{
  "n_kv_head": 1,
  "vocab_size": 8192,
  "norm_eps": 1e-06,
  "rope_base": 10000.0,
  "qk_norm": true,
  "bias": "none",
  "parallel_block": false,
  "optimizer": "muon_variant",
  "lr_mult_o": 1.53,
  "warmup_steps": 114,
  "schedule": "wsd",
  "seq_len": 128
}
MLP neurons of a small language model. Each row is named by its layer, matrix (gate and up: input weights) and neuron, and shows model dimensions 0-159. Each number is 128 + 32 x the weight over its row's rms, rounded and kept within 0 to 255. Numbers have three digits each. A neuron's up and down rows have the sign that makes its largest values positive.
Before each neuron's rows, "fires on" lists the tokens most often at its 100 highest values on Wikipedia text that the model never trained on.

fires on: "1", "8", "7", " ", "9"
L8.gate511:101165120138147147144077164118129122134170122146099105105135087117133095107157111130149105121086114118134160139160066088076122057118158157111093106114158055125145134088200077100089114097078132144132197111082150097107163122141145136127082051136152094135116154029140078096100086195138122127068157123143086132137109171129140151083103125108187144161190177131168149128149202155137163133095125109099083116153111106106105106086092157173126121125085117100097127133173107092184084108122096
L8.up511:159086128108126131123099129112145136134167111186117145134068071077154142135120069169119156176174099123146161119089150166148117131103128150122086160141096070183121092147167147070133196120120150146184176128113103115157146175123128108131153162145100090122198166124177170078125081117156124119100113090142011112190131084141128117110144144137094116193126142156123128171152147160117088128149126117186153107182072135140155111144161083121154174121105063102169141161100158158128078172094154

fires on: " Republican", "c", "ist", " poet", " Year", " singer"
L2.gate616:085113102097139129104120139138114152184169187093098125133141134122099116108201163139114145130165107128146105181154115177162109152144113101063157194124151163137116150162131158120130128117178151131129096101099163104143119162103134114122175122146094166137037161117187138109129164123108091072085112107142066132070151129134181094148165119088091113100084131120129123129114192135136103154111075102113122115188138091090165083167092035075110112130091164104148165193156178084139052128102151
L2.up616:134109188140072120090136097127135142134114112169154155144137134041143147145149124166094128123155072107107138069126090149084128084133176112120111110148167107166150140151122115133165092089144132075111059134129146116187132134111061111133165113146110060150087152106142090104098136159090171090092190129131072077100097121092158103197138113114139216104127139102129165132092200117110146093165062137161119167131091113127154104131089101133155052199096135142142139158149145111093096124155063

fires on: " |", "|", "Personal", "\n"
L5.gate155:130102175132219146110190080109160102058109139113146118098066129122112121159127140129175134047126126079095123164116162126154064123046093190147120130113119130139078178096105127086105106183087122125149108126184141102087097122174111145179107156135109132114121136117104094168111208141109089155131109138128133159111191178083123123107092112094073102091143110169189143128088099092149162182133166209101151133136088103105129117160090085110130123128136129106156169162171106144112110135142110
L5.up155:179029186148155144116092124110107169127148137135081143213127147081136149110162150119107118113070147086134106085110117135132178120099129168150125109093122142097113151108154107068130108094212171145204149119075131124121151104131109127071154092145068107054120135118102071139168114148118075146087156103183131053135134145080107097184129141087154115165075133130128111157156120151153163118152159114160104104141160125096165094108138088142157111138161153141127158153037123120089111135116168

fires on: "2", "ly", "ing", "ul"
L5.gate41:138164162109166143129163125165112133073098134087119083141134130113111154115118121079148136105072079099143125164100097136219130097131094169097099145114154087148142118121129084068116158128145139064135094080168123090116093107033144125104141119162142174095120152080088159140081146101108173154177167183135169113136105093110160104095136113134156105129137084063126133166152152174169121084104147111125057199071045147133111133126153171136092179119182136189101162138157149107107127138144141
L5.up41:114132089077197091119102115204155136111121115069126096158129112143146139140177133162145104140127072132101155148145127158116142146115164125091143136145123115109104147130079131106104155122103123129106145117217054080141133102073158148158122202166213146119111160147157153113102108117106246103133114148147157105104138179097136137138165140120084119077100122140124134116154126233154094118151075057133081162065133113137101181175161148111139113106139129162120093158113153142133189123125144

fires on: "-", " name", "\n", " title", ":", "er"
L5.gate759:142103095068119136108177163108078123171154133074138160154199026134182099113108104126125136156127122136129097152125127130097144167132182113120075188144098130108140137093109145087140139093158099160134120130157168075157160137162129178152115128106128148147119113192108104176091145095146119136113075136099084128098117130147156099145116120074161062110127147172162061147113099183141193143089137123147155176139181194129147074138142090107124143113127151135159149068070149174160045093126092
L5.up759:136126085135129120109087145105093172161133127094086089166186095104177153125096098148112139148097128139184107119163134083100189133133102159113053144178130169137144118096112167126151153110155156169107127105141132116162137151171037124138128141092156156113117115161136117160120124113120073096132134136193134118104142135217055131155169137128158071151110145162144165082122114152122214128134167170116123124121158134101089111142162127157085146172248106136139166109094095172161055127098100

fires on: " T", " K", " of", "1", " ", " Mer"
L8.gate117:116189085148096125166111095176119114088138100098148105144180095066181172133121064130144128117103104112125148086169092120149087127117127118119113119121072083102104123130155129160166122114129118122147151144199066142159053111089067136129112152063125153136163187127208165141098119129088152141122138132136150168121136198156144086167100086107083184142079113179121123152166155125100090165114104115131223143108136174116093122105163152100101124155091075115173119088169136162124106074163143
L8.up117:085111129136099137173135137155112148128148152119127072123127144116082108048127140087080076113147113124085162095160131091047110104106131144153096126131122109192173091094152152120108152113156163137105113078096104149094139154142146100126131119104097088136137118135131153176133104102078121088067090115080082134133142182055125110115017115105123127124133110150147139157184118076110122082140125138150110052189103090131026111067099143096155136076115131125164170072140149160141153168128154

fires on: "-", " which", " La"
L8.gate274:178137083138159141118142116061106141139126183102104132112123082160135118155099180122133180126120149093116096096120073131151144172141168122095125127092139148113150199115077108138176146161087131118185118139056164120172138083123103144090131171100146147120197093187125108143080162155117151121075110110082067144145148125107117132089129078149123132089156136117135082138103013087144133153133120102103123140182149180108133166076088051095166136103127118138116138120095113177053126095186135
L8.up274:137154090085158137154132124110109179154139166196072100175131120105143157130083143149114084136144153111198134143143141084115121108105135121124137054149115152087087150108086080181144168118146138164150147091085195096118134087162129088180117089187143104131147092116114153154102183124163109039103094125147054109170164091214089054120136158117178108084165112134089133138101143092115115126123163131113158132132116134128039186138116120129088130152113140128114193161133123114108110089131155

fires on: "'", " of", " from", "ca", "â", "or"
L2.gate404:136127053129125166190072134062173129116052179146168094169129138123174081117120131097100096135107126045116165202139144096123120112074119143144129136161037159110072097170118115086116081159145170118134195130104134104192119180120145130140116069132175169142131102103156142120129157135124143146120157096142125125170135113139124088143149215105096159116120148141110143132165109113131150169113086140187141115095144166123167169098126185129109147137121120106053128158120092150140112081183109
L2.up404:098091110156106135118124058128114124188094150108129136121175155159147122128123107103130100087126156107099169137109106134105159126080193074130099167140067093121131101160127049139135160121113106132124152094120096130111109115176138112102169106123146128170152092082134108098138201122148125152116145102080141125172118150161075104160134216118179167157162119093116176140171173108149124108134071110191151111181097221156174173082075087123171144094085082138101147121099105092115113140182180

fires on: " is", " =", " has", " had", " ==", ":"
L5.gate109:049132103114097152143104145150123144163166086116177089134103145109077112129157042108157169109170071110137089183115105131158154100106124116069164148097140189142161076117094158118114107107131116130155182144149163131153124119123109188112194148120146146139131058097144145144084158141145110128084189084126090112075126177151103150120094106102061143140128159128178108156163154124150081119107080046132136185098191150093137098164162090101076155137125140198161142144137092133141167145113123
L5.up109:110100124133116140132156138143139129105087142112153143138136084197167078161103087069159141112107129123122083195136146131105129138135096154131178169107117126145160090086125154145105134161089066119165134131166177111138116108129132151141199119123073123192111107133175112133127145178176180146159192139129131143104122162165145142159104115056076157150149146137177082185064084117135091152109090131198117130051139123118147143095180102122156122162093166127182137170132169150125225195124159

fires on: "s", "si", "in", "y"
L5.gate471:108151162136157149167126148100142184090057100139084152176082095167096151136151106182186113107103131124149085153100153121179160108149112143174121107105137140157129120133148070130158113118136139140155074159103111081102160093155099097134146158176182134113164103129153144125119140057071139133130130173165099124137090045074096113130127083174082031056191127119141093097180085095140101145128143173050134110117101093126092080136098170114122101157140080084127111146149130140112110140158134
L5.up471:090109102154169176150150146170171142151110061111080092178114059156136093136118098149161132150122131179126088151093159136172092115124142150149152105073149107125118137194132139175178182147137148131082112099147121075084129097162099167140133154163124139088172126160125129166143120116099114225147146117188173160121137120131076129112130171152132120078167101147131166132177145136067059198138118094166122116089092084126087098109107126110156094136109068120153141041136179144135080160134119

fires on: "s", "man", "ra"
L2.gate342:170104136101114125200092142105118084068125133095107137215138141117158160142199130191184189191137111114190112103110103129100121134097073111126169133127105103115149120117144114140098132166143162138096098145102127119109104176140130110119073090173130192150125103151187140120070129090074112116103181125132115121208113124096116179124106153151177075126146145111168174087132173142138114146150121145141109108110068087127113131158071147114132075119153046074134141130136156075142155098184158
L2.up342:081139102162094109103142115128104125120146093167092199090121066156090133101181102170150132088153163097120172137153201166149151088134129062105129118164180158186124134148115162140148181104159123110142096153143090144068126158133136146096129157109165155115173151094115105167171146158158171133161147134172114159121139056127054121094203073084073118091104110157147117115147170124128178111123131129135148132167124134046072065103122140133146143128114130176154101160189136155147101154107185

fires on: " Ro", "\n", "0", " Vol", " Ku", "at"
L8.gate262:131201102087136156127059063144106182111137117192138141163102131100147146163146131110144102120177129218106154118108158187130135127160168096124136148133164152065080133125124106111195113048178074159162114106070107135075099130084115121116118160126119143164081150096190136162101140105123175111150214177126142075100150121136099125141102118120113106147135157129115117150153149107147155181076140120086175062126193130105156147166117112182144132126123097154122194139145113095166127163120124
L8.up262:152168146127155116191151059139120123170144127137134110078095158179174167157170106122127088144129153111138108153117127144124019092154105137119123107149087081146096073118077111182096147171070095125145157095137125127216108164147161160186128167101129162086161108160113163158109153085093097102081162182119170124129119119183155178155145103102142123033193112143116153103111137166068158073150096122197127143114146087149128114104152137108158123151104158162112100154112113145138122118130109

fires on: ":", "-", " to", "International", "se"
L5.gate52:115105173099124174108144165128145126157112115131090092157152135136130154117125116108106099143105146110128188099070123123159187132130120081084114103140147108074127063104157105125162145044150112128073135155067138132107109098158085136130106157107113088129175108109061085111174145150085087161105157086117095130136175134135088140094164068142137060189176149157161064169063071081154131156126183121089134138097082147054120113123105081156133130129133157093115117111122142171154074194169113
L5.up52:071153152111157095127081126160131077200137150134115147115195090127134117162089182138128129161093109134159077120069098075152102138118101044165115173121153149142148164132153185186163070118151177126168150137116123106153164122132127119152127118128085155094118128114115145111149117098180142100092065089142121106133162150143091096132063087082171110116144067154100131090119053189186101090134194169147090120122114161163124117130108144141050113154112147131049127160126121149155116123119094

fires on: "e", "o", "al", "on", "ni"
L3.gate786:180159084165194129091131098122077153132142140128154136152121154107141135137135119148084111103071151100181090092161123131109123061077152185104141088095129159052140109136106113093179109069128219109126117142145106101101176127082097138125068116149108114146053176150120066138132129079086159133154113130134119138157143127038167122170044084108107135132122101185161138110166131147116124126112139120154079116154168107124160118161170088146131118118084105133121161143164122076058153166118100
L3.up786:132107077154145114104138138104105106100122114140110118089111160137100134121068133171153156136134176084118097117117115144095041096138088133129162086154132164058095120111099157106071161123114072071145090187137085133118135117072147111158098135144127081145116123121139148090165126161075125118119197118128158165139095172082120148140140129126113166184112162054128168147194081109112118076049133136136134114082189143106136124151121112181195089142091172090151137117136096069163179068175142

fires on: " |", "|", " zone", " (", "s", ":"
L5.gate132:122095156149203076122138136147139170092179115095145080083145056166083104123175061106111146139125136101078150123118145122095131109094142146147156186061141154104106144193116124201097126116171168102106129111154066150124185101205086116101134106171133059138088104170129118125148167122120126195091107159143142074090150132104140103149150156038061119098108142166133129110125096132159106133093135116108078078114127127153111127138143103104151175181137137099133101103078121138107119185115146
L5.up132:161099141111197127058107142120114121105111088121129148090187125114170201118100164136082085106121155082071093099087095112141211124099082164174148125080150159185120137109073117116084145157131136141129164118185083145097153123083100125140132101169119151160111101110141159132146137170176061200114116136166148125189067144150135112128149185040121162160128133129070096097117125107195120106128137083131149160132129131139070085129122170152116192121131096151149144109120070146137126133139110

fires on: "0", "3", "1", "4", "8", "2"
L7.gate38:165097101185159030160122100143040086100125116123078095172130121145154076139134100129148084079135075117073077135184146122131141156155111175114178138166147140106120112190148123104184112140093107138147147131145123156130172135123098134166131141130143098104143056147184108138148126158068114116111147158141144121070154117165092126157114173132157101143129149145113083147126155130075095154091123162102155075121110146126102076046098170107089093118167114072114179106123083126107106160050154
L7.up38:163158108127156086099114170165098173068071140153106153143063070151125109149081121117149103101124095144093108124150116073129076124138146132152135138096100140093192123130130095053109126138139190127113192161172151120164092141107130122063118196102103094084172065105089106158095159128077085122091153152135104134086206065144102087079143137155126129124156080106104131143107086122146136139099161119108148177123134106130104153192139226157137095141088100157120109095113121160137131166097106

fires on: "ar", "og", " Ol", " present", "present", " election"
L2.gate470:140130150143117171049091135118166156122097172125143130143138145123083138187135169202052138167096153122113119150144188137081118140097123169145146131123111115134166071124145116100113110159191085165072156165173193152101145099087104117133157175126119197130134152123215135102071138089166154144182141151120145158100089104100166114112123134164131138088128154137097146085144093117139124091141149152105097120145095167184145036145138080068168122165113107129113167096141092155189139108166145
L2.up470:175138111110140152136108134133155084134144122167160137160121129140092101115163151110108114168103173139115113126106198135191100083144121148130099120093127138097107138139132176175108130163063109115139110036099118072057128118116118167172105176164110083136145203104118093129140112152137151103149172123136165128123166058155147138154207089140102148103072137122196156134107151127105147033119141109171170075078208187173135119124136148139116177162134130139148152105173088149161097147169116

fires on: " |", "0", "s", "ly"
L5.gate511:064116138111164123061128133170149116121201061162122179135135168108156159141177126114180149103135148099093128096152126132161098098139106149158152137113138085132135163140128102112121062177153172180137177166141124118041128089083095125139161185148134120079147190128109112131125118099097141185119118121088133098119174084146165149161117093146054131120089143206106196124143109173102126102179113118078112134115171147087137097079124105132101160106079092136127157098140122162137063147130056
L5.up511:088131129127158105108151122159085157163136121144110094097097159110151154143163068118142148121180166101096068105074174095153114083141068141181149162147125125170110142113116146110130076171135180153202092144181094130081117097101126136069185081178114137130151162139177151110165114180199057091114107087138163104099180133096180189153127146126068144120095151138139145109127107132162130150107150078128125087130094099064116130130077137122149136104091143141157153097105075066167140154170093

fires on: "\n", " du"
L7.gate75:140155133133152098125131093145200121140144129117080117074144177112104113124134124079133151134158141144162143145143126119098136066070117106110132141116108139062106118169071071103141167104103088138194134138135174147089120173126149112111138135092094134173167143170100155176156115127148108064128162117115119088110118088090089114189074112057156158114185127187165091134113141138081101147133159125131105125125188087113126178196079123094167074193125082146130152135075136208155147174183151
L7.up75:120168114135093118145125109081131083161153138151101140093115136157174043105108156123075205186168124159107115181116111111093107080148110179076125176128166148147089105118156088152096119110138116158212132090133179173166171146130127165155192123136139133117129050106094099096134161159113112058141185170091147112120070061126130109126116102158112132137201094118086060123091046155151122096117113142116147163140130162176159092125128171141165147118128136137118111162116106148141137167130111

fires on: "N", "L", "G", "P", "ve"
L7.gate316:129138169136158123099111175162132173083129120157151165169142090151155122130140117154186122098129103153063121194123081130088121129059083120119058085123105162149127073095140089164120169193125097140113133093148175200115124132187110198108117122136134114184117114088111109136118146122145109149162065130141161109207148104166089133112191130088067120137099211158149113096144082126136123107130179112154154105122106090145094180099143103165068096154122126142119143100130160110138200140181124
L7.up316:143201128145167146104133118091168104073097115107185124129139071126179148186126106106143144114135108135069106121109139139069105181111165135123100116090102175136176093140097104068110153159111099137119165080139121174099098116165138121142181139088145035108129206141170091115122094115119102133102137083080138165161154083139145154104208085119115122127097175131147137090110150045112116114102175139145182142132105128133100165105094110122108113150117104112157123135050175158108221142134153

fires on: "\n", " ="
L8.gate777:134088126118116098085119111155111113085078124131101093109107098125082124164147064103178167117115110124201045175115151122111161181118112094105151130132103187182099091136135105143091095101091142111115155142116123112198078098134172170153097085115170115166078124114190169151127123104143162131113150147175108162115100143153116139154148066091097190119103168169158116101115127151081112127112114110054126142157145098071149126087116114096129028199206098150125153139137087147136116109142128
L8.up777:129183082098142133145145124131134178118114097160112113108111066178141141193125130094119171086078145114124095181108152108131119187174066165132161136118136058101131152161099182141078176166171098160124138154116140022143092182123145104153097176118165111101092095124146132157120151141154182140110134048173110123127148161156150129133065123136076087148135151167117104142099133157137124090140158085084142140176121106132154153126140110192080114104111125186125086139105089125117197177142177

fires on: "s", "ing", " set", "es", "ed", "lies"
L7.gate176:176145126106108171153103099090139148108141131113134126161161164142134141116160155162127142176128109145029051186121116100175154165130178096083025108106140166109112104045065065142095136115158127126122115113169148094151176098119140167122138154172105069125142134128090095115123086132112107131163161118063160118143111133132104115122197153148116135142111145179135129142122081190118133148077156090110083093149110123063138128132136140173152081132063127059125100141069150154156132161122098
L7.up176:110100110142165124147116123076090173066125070116129080126119169053082142144130120195133091102110120091091066118129141093127173105134204107115125126119163145106052074119107094134092128070130098135125068096123147127124150104129145110158183118133068094150177114142125169109137154093089160068114132101104113119136098038125064105111161108118130071095137146108166150186132143162106120146110129114109120069148097129068104105133133194138159103181087119097093117168113098158169161184132107

fires on: "e", "x", "im", "es", "zo", " Carlos"
L3.gate52:167138082113135102127135106168111102195156121085069169098053111184142171111100141078168139144158203088150116109147118163116095140093129095126130142121148190113131143130167093109156125090095152118160140112127092133124164188185135171156139062101132189082045103091121135159105117109130143094164127188133140103127177127088080074101125077112080104128145140158139099201141090064096149162074122114143094078125148119138164137142109151130169167164112079128105124120116151187133135092144167
L3.up52:097139147181110128131038096150134127132202117115128163121138150105134210164114180108126114182184146081095136133139097116089158117175098123175135084145174102108151126114098166106152123086073112074147079127116124066130155071176154155076114069094092129101112069121093147111148152174094097130138138183129104085102088181101081074138135073097101131093163119097131101136192101117150166160106133142128163118169156145107158151159134123106159133178111137157186107144160080172113111117116172

fires on: "'", "or", " to", " W", " and", "b"
L7.gate567:153114140157107179117062145083131161093092117073156122063084111122136151130128145107182119144150072094118191123115173104103114114156126115133170126121118157177155088120098155132109119138159103036106190095182108169191204141161145164147138106112118104081092158090117095120095113108138167057118107098142084086184162124138156121095160167141123177146175183103150118150168153114171175136108141138159089139170130125206159141086124125123106116113110095131119111135142137148156065082183174
L7.up567:144152159179134193103074157125199191130093122184121139122141194075109193113127135135138142122120141123083194139114096095144088113095138136198185182125096156076111201098163095127151194138105118193115108199186122131106116097111175106109176117162129139068149124109201147104158169097139108179146165072140151112124150093130160118133100147151174139154095138139112120123128111137126123147107120153132142077138141135103155120130141090060126143096124156180098127112097131157176080111165163

fires on: " ", ":", "-", ".", "4", "2"
L8.gate198:139175143135146114107110124127145143163124159094139179133078152110096162169133115137122125156149075154130142148154078118077095097138103135110148087069153115145168124119128086129085111135152209184185137086128090107031134124148115108141132103157126130098187148150119117124129122114072188100141129156132115179104137106043161137145101145135176111085098116141177069115115122144205149091108142114126164085070104164146073148131131184132169195144152143158122100091153168061160071091176100
L8.up198:083105122138172156207089095155055146135141169164117147186144166134166139132067087114105190164121103086117165141096131081128132141157066193147115104104134182211135086148137148109094102158106133144118150148149134160125157149132094137150082184145130157099099122069127106109088156126109159128127091047123093159117171100122161133148104146089068131168110141116142150128112107121098131089080081134135190077124202115151117165100121057123159147138153123100197171153133098087095121123131146

fires on: "s", "us", "ia", ":", "."
L7.gate407:140166117173143108169073130150098162172138151116135181094110100109152057172126173126164104186097165123143108139105072048062120094106107056093080056117123129123151174115156114145162112109090123075119125139113171112075139085100187140078073101104168116111114142153116183120181117142103141162130114154131132129119111116118130100157133121142130125197108198119148127158124128095159187072111098101116144098135155153195152119139072185132193098084134107150111096143138118141126083091170156
L7.up407:090158095111135173088095149174145112126153170078129137108112147108148106116128138144093115159111101164059141094096083097100103105151141148153092094123204123186125112140153110140098065057092126140145076182174126105151102090099151126116090180114168137111067156099160138079134188162145058097118101137076152143134136077121115138199044141104149084123167123134093190131159126113144126137135089100107182088157138192157167158076092131121162153151150145150147105122147156142162104168128183

fires on: "a", "nes", "1", "sson", " Press", "3"
L2.gate338:108072098120133131118150169159127070114114076147127126069142089144086062121067080184088123127160104133110073132101060133089061116209133110137057071121124073146184100144118201115144137156098171123170194134133135118101092064122185091150135137120157146161107131144133082142165131117061113153129130117138133130113132109129158162147128137099118161134176138173107123136093132123103153103117117151154157061124113086138137096124176161084159103139123116137157144091121056157135060071096114
L2.up338:118076103200096081171108138132061149114155109168069112170110110156201105127114150140129114173111140054109154123174147111133090094123171164186130168122146151086106122103182070137112107141102135082159157129117164064196095102097117166068091115077060168103117095095120111173135125148139124117117145111146095139122089159127148143149165094114149110199132107159103153161103122084145061159127096110127134152089122214170111144113185098188120124156102159106150154111153144130153085142121136

fires on: "in", " that", ".", "-", "un", "con"
L2.gate599:111120122134121100113115100144089110141141109106136105139141101122129152122131155118110118195144150126171117177107087142133112145138131072197123201116156133094090150144119045103150159176118099135177133124110120075159130088133114205153064150164134117125141216128113089091122143052086175112111089093156164117136133141090217157116160165104084070122136155157150115178148102126135116091154172096154122078080161140140104107097146105125111120098157092180158052080124118078135055084133122
L2.up599:131157129158126124137180107099105136115111122156156166167141134101127154116142083068163098128140110097094123204148107121151163037170101142110051095158138140169121184194124134076088109158133165118100168132132130103138125052154103150124120151111161084180057108087136053164073109140097117153126109148147192118023097124129133176152109149075116128108143138157114175144140097078067111153090125099162085138084070128123104141136129132088096128133131135181141090138122106084119101108132147

fires on: "A", " Na", "b", " to", "ex", " Species"
L2.gate298:081096117173161084163112122119163091121142129138108168021199088157167112147129112100122115190108153089158182138152145112121062129157131104132121143074128168123127190146096061121166106089155169109126094237077142110155131099158135136129082099126157107091145146114154107087107115128129184110082152105096076142107175135114177187154134118103109085086079145145119141161139115109149147132170123143159172116162166106108140137122096134039078080149160135149127121111083163148123116100131140
L2.up298:121079127161129158125140130060184162113120105144129171104128102075122165110093128065145117150123155151161145139109171089114106117171100141080114174101090193139107125176137077085137151138145175135117104193086200062148104063112150130132105121113138104064147097106215082068132069089123143123117147067134128106115155134090175134138113160102154069133112109121134109181132101159174163129180126130173144118156148093104153114164123147080128079200170109147129095143099185155154105122100140

fires on: "y", "s", "ly", "'", "ing"
L5.gate447:122163138106145143121117123094095100182151072094090098113116173092120126103077090119116155152101135127111108119139099156128097090120110120156084144096076077128127148087159073117099110106120180135110111133147134131194150071136182165174110137117149157069163138096079133111080094101119202102145121085110079192094107123099135089140145094137141022139143175142115128139091184141127111114095122186126080129201104123148093135068126180121167163105089090153109092065168172151161096132166126
L5.up447:125134176118169131147114113155145158130116135120099105097117129124053124142099119114121094156097086151109166042152147140124122138172107132157142149130144091127169096123135116148104143096115197104148146196142115113110121047091205156139179134130111135108154180167101104111119091141148175128147153110120117181154168100172040112090120154163116113089145150168130111111124170134165154095155080101145078189194099168104099181102120085148195180089127064165149145126116139096170142212131152

fires on: "8", "3", "9", "1", "7", "4"
L7.gate791:091176103132125097061131194138073052119142151165110086149167111095151140101137060099098133155148102094154145073181097087066079136095166145111117111163136106074099144113128118107087095095096137109182096129081144129139102110160157159149102098139116109152128104092150198096031140172152147145159143145151168115110100129149178187097061112095136126163115132196098123091119087078109159109111134086095144111075108133139146113101123145087092144122095097118150137145125109094178132167189125
L7.up791:121147158160145126116138141118138151133157071204137159120195142131105217121167117086127120117137147146113190133109118141101135172151133144127162162121150049174093116126169130181153059142113175179144171071119139123057120189132094078111150133179157142167150092074132123141203125135134132088115089136116140153130133156113181160119059072131091109147148153132179168109122174164096133171131150083137159115207092100085135104135144143136147125145102109136129146163165128153116050105113076

fires on: " and", " by", " of", "t", " in", "N"
L8.gate359:172143110174140114124150166146078082132100149129093157109106113084188182109063171067105099156197120138114138163109157103130152119096131083117156136183136116074157207123146135115104127166145154129133103040190107129138130116131077123093131119137116101121123142141200067042085100176109136162123150131183106142160104162148093122144170152144209179147177106103177124143141188123153142100106096149125154117130090150120169174143134112133097089079144119152141170124116161129099071162125117
L8.up359:092144076176112154097110153106189120151154098135121113132185063105118145129119209112129147162130121104098137178113163116167219098055116112104095140122111129153127112181117122099114143150147092121117127037169127180121135151156105134114159106136101116094174109142134158128162106107097140128147122093182117141082108093181100173146094114183171120163177168157068117074139152086072123088071135171069113116178113147142126117091164122121177096147183105140121127176088123156071129083113150

fires on: "ing", "s", "ed", "d"
L5.gate632:125160111149209144163145116149069167120178127100189084148150136156139088151136140158169135184106155113162109126147135145125122105166159131099134179105058123110104068081080086104083080092174122121066114125136177126111111162122138149088207133199075116112157170136074152123117106138147102086122139092105122110108134033061100131102116111060166165155120112152169099139119176110093197142070118071133105122140152118110130143091177101146151142139138180122114131112104142115157154134136100
L5.up632:071086094113080171165149079113114182108176162146123133144182158171182129162181132088100101091146133148108083148068170169162178183148174180097115088163144180136155114112100096128107142130164104117144149143095167119131123137093100110076158117114157083150137107135156107105115154216136110149114146074143145101142057099122104149133144169076157134157124155119107157155110140164089142113144152129088088097118078136149133052124119149184179183114096184129126147147124168141159191167161086

fires on: "0", " Los"
L5.gate475:116156113097168177140137062143112148120196106129110115137103159140196133088133081127153111153119175161172172177129156144062170128153151155145132140130102076113137143072171146098102092151115112160102136119121160178146111114131159134136155204103136081143120165172126124106076158151147060103136117174173182118193139151098141131059139167113112140098147159156120089110109170095135103170108144115130139145112120128105156193128178177136098119119160135121192028118147122113118039096141075
L5.up475:178150072153109126143114128155183149130112146083181150123164149184162070151133130136157097227211137128111155121121156160121167079191091141137158114089164134096147109094125144080081060132063137184126114141147133092158164102122138150109131108110141078158149131146143132162093145146119099100082093168078109073138071067110169117118108106126059127085137102144126137115165113128177076168136148141160088195152106137120135130132125144169150058127173137116143140084156149105113173104129180

fires on: "2", "3", "0", "4", "-"
L8.gate657:082114133153125197127140130154149060113210143073145124117123148127078061113157152108139186058090127141114155115137122133150144122099143104161167155141125087141129102146127059202152116146094095121153135108140159147089130096135118121198129160059146102148074079127142124116109101140125119111189157081141133113141161159149159120114107141099092105130128151149094067126182170128113160097103186109132072173108121087138187178150101184150176127101139142133128166191110075134056090088090110
L8.up657:127146148114163054150096087093080143132101133107155188125181089138142164090172134107134107178147129127088121153112166057156143118158106151071219123076137085136136139099090143127126071149088139174140072092130151139118137122125104187161169117110102137047144178115167166122136092095123124121116118123177181110049134055105129064129116153174111111134055123135108163146155144157130148080090104151194098108106084104091155131143120102141173112143129123157128130118082118091081171137120100

fires on: "ing", "w", "W", "io"
L3.gate266:105122115171165066112136159095129174161147118108195097128147126138158142139150137167141080117121138131063114159117176135125099172109162123093147146094119103139154092146080096120101169181108185115181137117187063125152059148155106180164186073121117147100194117094095132105076132138146125147134134115103172131157116132185135176094114149144133084088113135101101090145197102116138153077106118114124119114124088144165138096138145187099140177080116138040173187083081145096105159086162156
L3.up266:133219109140114176143119105135030133085059151144183114181164121083122121110154109123121084086127144168063156105116170133079118149140135134154096108176089137134159161133075128160105179113083147119155123148159117133142147166131121160069153102087089152122194151128085100116172117100114149129120128119082135080117179189129142117100155141098147122121144123108218055122133075174136157116151136116146083186091080158157112117153133154103138146123103136124162150031138152092117166129130148

fires on: "il", "ent", "l", "el", "am", "or"
L3.gate69:218127099134172162143161169084090138080140100130097097088141102119085176118122159172130123179145152074086091079153056141132120133135133152126145113083168110104166114120067152127157113142177151104092114122161090111172097096062143112074170113166139119176111131115165149054090114176141075154136154095178080146078093139119171089093136120135086146105153159105100111064097157067121111124151116153129085126100101132122083097145105134126107115183145119103153146175199172143120146140117078
L3.up69:156090140152153139078192124119091131134168049125132062118148115163140161102123112105140070078103215125121158104086077145171151088108136187079158116089076113131187155174075122134131115152182137142093166146175148134071125120136097132085124140126087121063081153114160177133134077138149125097146157133121081156101117115089102160062147164118140153092171149113183144079111113125058118144128091161115130136070107117174126086174129113171111126141159166126171120148125128131061117163146148

fires on: " W", "W", "L", "S", "w", "N"
L7.gate188:118150084149113085147145168132118228093134116175159097061116088118174126152158161136168135116145157137124157122138102110066155154074157107096134089132091140115133093146179106141118158156156073148121134115077106192140145100108131144145162141126143078116095196102123100047147134119121199074149077078142144092145104196140147132087165138132133089164195178106116072074148120150114150079092165111171192109132152170150058142158110153128101129136119151128097091119107151161101119142093125
L7.up188:134103200142118172091119186125149219118193146083073127150104108067163135168189115059106168126149145129125158157125119163080134093100149101161131101084109166137148155127135110134144109142157139147135126112154105151097130125111134088095167130052138118172164172089168081152135050114102085188053150099113116167181120114157136098119131147134159119082100105112096148092141083104146133103105159099168132128068135132202078132104127128158116125170135094145196139117145163106068147092123117